Weights of a small transformer language model.
Size: 13 layers, width 224, vocabulary 2048, 8.41M parameters.
Training: a variant of Muon for these matrices, 593M tokens, 6414 steps.
MLP neurons of a small language model. Each row is named by its layer, matrix (up: input weights; down: output weights) and neuron, and shows model dimensions 32-159. Each number is 128 + 32 x the weight over its row's rms, rounded and kept within 0 to 255. Numbers have three digits each.
After each neuron's rows, "fires after" lists the tokens most often just before its 100 highest values on Wikipedia text that the model never trained on. A number after a token or word is its count.

L3.up170:177127202192172122113097084132144108079068136202162093155123108158111120100124138102173106115101121107077132126128122161123149157103119105103084104131139153123109051129107158080150151109082221068099156134147138111143146157142125114082087173123161126110128109132109175115188175122130134201131096103091144158150092125125147087111181081086162152135148116106131147128108103165084109182139
L3.down170:139079067147167090137169093159146157077157206112178099077193147151097159099128107149122096104157092099134152171142131156189151113149102123155116118136130125135096165107137158138096175089104163150114052075130219070134150144084071114114116094154131161127137129109140115106111107125110150127162197179101129115122172184148157110108136164136124099103136106142141085118164137053138119153075
fires after: "re" 16, " st" 12, " f" 11, "de" 6, " F" 6, " De" 6

L3.up134:078113092083097135111122187115116180126085112155154116163090075052093135173149111101122141106151144128119172138121125172123106089105167100090160112129145125124158086114150130124073143093088158116151112165147119118093070100104143157145121172012132130140114142121177154133155121156111128194090165163141089092097098185182167109185113129082189127174146110128168175126167138129170173145089
L3.down134:161145171173142103128071110138067135102114155119115114129168154162139159145132143124107079101122129092139080145107173104105158146109047143131090104175101101132143142136154149103175105167121124209085143088103111098126180091167103122118119111150066178133185164136092108121080082108115058145181125045182094203133161087134164142072114072108100152122139181151138111164119140067101144089095
fires after: " " 29, " Mar" 8, " St" 7, "pe" 5, " place" 5

L3.up17:121129095157157094079072106135094067198153162120088120132093106118146142105152102144057110149221109083059136150102138098126153129175151101098109125104125122090154115078135171131031153164131135187178137117103140092182042103137118142167150077123162102155096112173143181132120151158156129129158139148126132091130149093162129130082121131153117132112157141135087055117145074164126119130151
L3.down17:147102213163111111158142124200113163151108133096126137072073203101131106099089126100162141145171150122129072112107131138163135052114070107174107190156127075160101167096137156133149179121165110058107114133102098116054166147158169139062100183122127111122158152138132105168135117138085155154118164111137092188127147149163132156140161114138132109096114101117168173104094126095124160116129
fires after: "ur" 17, " ca" 15, "vol" 9, "ro" 9, "d" 8, " Ro" 6

L3.up212:112125096131145114153123202177101117127049115161144084162074055102114089181107103131161101120063089181179155137123107135175105119098125166108146108142139134153193153170150139100030112088129097063139139109132145132164093121123162097120167148119184140074189057112136128106157127115117117183150179081146076140170110136116148123109098126095153098133136162137126067101130155124125133187084
L3.down212:092196144092100176149063064171134081144146192145171114153144162077146165100143155144095167120150032141126107136098127085108146105166121151075139188129136110165080122063141101120147098147100125177094175127088113096127103119121080133123118134151098173151128143114149164103150121075108111158090146121142088083068132158113073158064072142122086135155123105131190145179121108094165118148179
fires after: " D" 14, "s" 13, " St" 13, " st" 11, "ed" 8, "ch" 5

L3.up478:127169158126118165078136060084128156079082101123163128125157133143075143136081159124157063076176111079163136133158141114084138133102119131130122126125111127102150151117132098114146169091104177108153177092097173080170206144090185090140082136122138214125135089122134145145132127198186150141137139172157124118112105155136133113080175126169101158138071165110127201082150124109042109112178
L3.down478:098133165129121157117136110081155117157167193146121112076123100112150139153142111132081078160113080126069126147140139111143111139110152172184150114119147142109101147144189105136032114073101124074150113099119139171105058114121098089139048161106136103087113092069157135132083095136147136075126181165160103073175138133133124124143125118125134168118135185127106198180142125114106115131126
fires after: " f" 17, " F" 14, " S" 14, "t" 10, "ra" 9, " C" 6

L4.up184:129124109130151112108184169114038083165074073164179105156145077157105143181147085189063141102136122108134108144157113154166127093151161159102103134125138106161172205199144125191090103097177098108160129110167156072126101149088116116116111099133146129146090139123125107150116132139097107110110113150076143088096144117083137172067131158134121097238142163118156097190071099132111111144155
L4.down184:136127119163112163126136120110189111138074049071129111190152127179101104142156144153118068138123200187146165099148126072152107095125158134100116125103145108117110065089112132143164092138125117193134138140162147073077156147164124148128136089188092126114138214146112099124222146139131118104061128094074125168104152096133151131146126150146141141171101143144098121119095092083134130127146
fires after: " B" 16, " W" 16, " st" 16, " Ch" 14, " St" 8

L3.up846:139097110135148129108125147121112112144133155148115189132174166089134153139125146096136106137095126143073084165133142087178156155124203098226131081097168088139139125085126119176184162104218111117201132174136105099108103186160168138113147190202087128082101159126131160091087168114099136122121133096154095160116163134162126052095115155138148139135144083145105163097133051096110082129153
L3.down846:121125152111135120083166135168168069100164074060136075102069137153077138162126107089138101142150130102146135136148114121124101088169086165058134208073079077168169097137125104077115116197048105122125084089101107184110163058135062149135129096137160117154131083061110102191170132185130117171130111092126150102130111157146133151113164154158138153092121169095142172188104130167151137175168
fires after: "s" 26, "us" 11, "is" 10, " S" 10, " make" 5, "n" 5

L3.up335:156201128066135139091149169124185126138099123109133131137178136102101054174111072118153110146216111137079112100117162144132136124149118174125126067172101115167131125117115126107089141123121118139060114167120132121077050174215150198130122154171145111120134086116146158111106160114188138160152091191104112096112128116179115064110142142084139121081152151139141074091129164135078109153065
L3.down335:109142116101153141093189081127142174181070124090131146075108161106117186107071074104199135119094158159149150129173130115147133189128125117111133167139135152079130168132142144108216116120162119174087129144160154132163177128130113080154168090096121109118124108096137122097148099084088170116165127116160119113134111147173108079138042178163126192062149082141118172102166090103091099094112
fires after: " p" 23, "s" 23, " S" 8, " h" 8, " T" 8, " " 7

L3.up619:079152099158131111154106149155107109168099154145145079036163080076198136143091065111126063166137092119105157169155155161129115170162138133108132108132141160140135161142110126131141112145147124157165068103104182083131090141179140117139086147117093137187106112135106113174174150194144107128196109196137160136099104121113167147152149168151139115103149121135134193093154147126127154088114
L3.down619:121128096140128083109176180119143176076100153179100134194107106098100157120176169121170153079152132149154135115158150198137135148094149120112146163177148079114135099124127100123116119085099101105145136154124081114142131106076124153109128113131148103125129161136102170125075109095129146070086103107100133141160179077074092103042139138203081115145117130172097063163136138137121180129192
fires after: "d" 14, "ur" 13, " de" 8, "vi" 7, "re" 7, "t" 6

L3.up429:155128126134103120132145157104087150128170097158124120147138095160133122142114129135121087142174164153161070147144105135167082097170122127141100153168152083182074159136117130090131154123186083103129121144160086100181136173135163132155117135128084121129111158084172124105101135145161086119116095134074065150060116117168094159156116164120153152109147139169141153091154162036092097104101
L3.down429:088189124191184153130193115176189139140084115134122129130070143146107084121161114083166150114117141099131141159101114096131176150114151109104147139118150134087140063147145150175074182141121076143159065123118116158158136098148089161051128135172100073114178069195134192103140130086139107140125084111111168114166116090075129125133099140197102162096147115163119133158115040095156108096176
fires after: "n" 17, "ed" 16, " T" 15, " S" 8, "\n" 7, " E" 6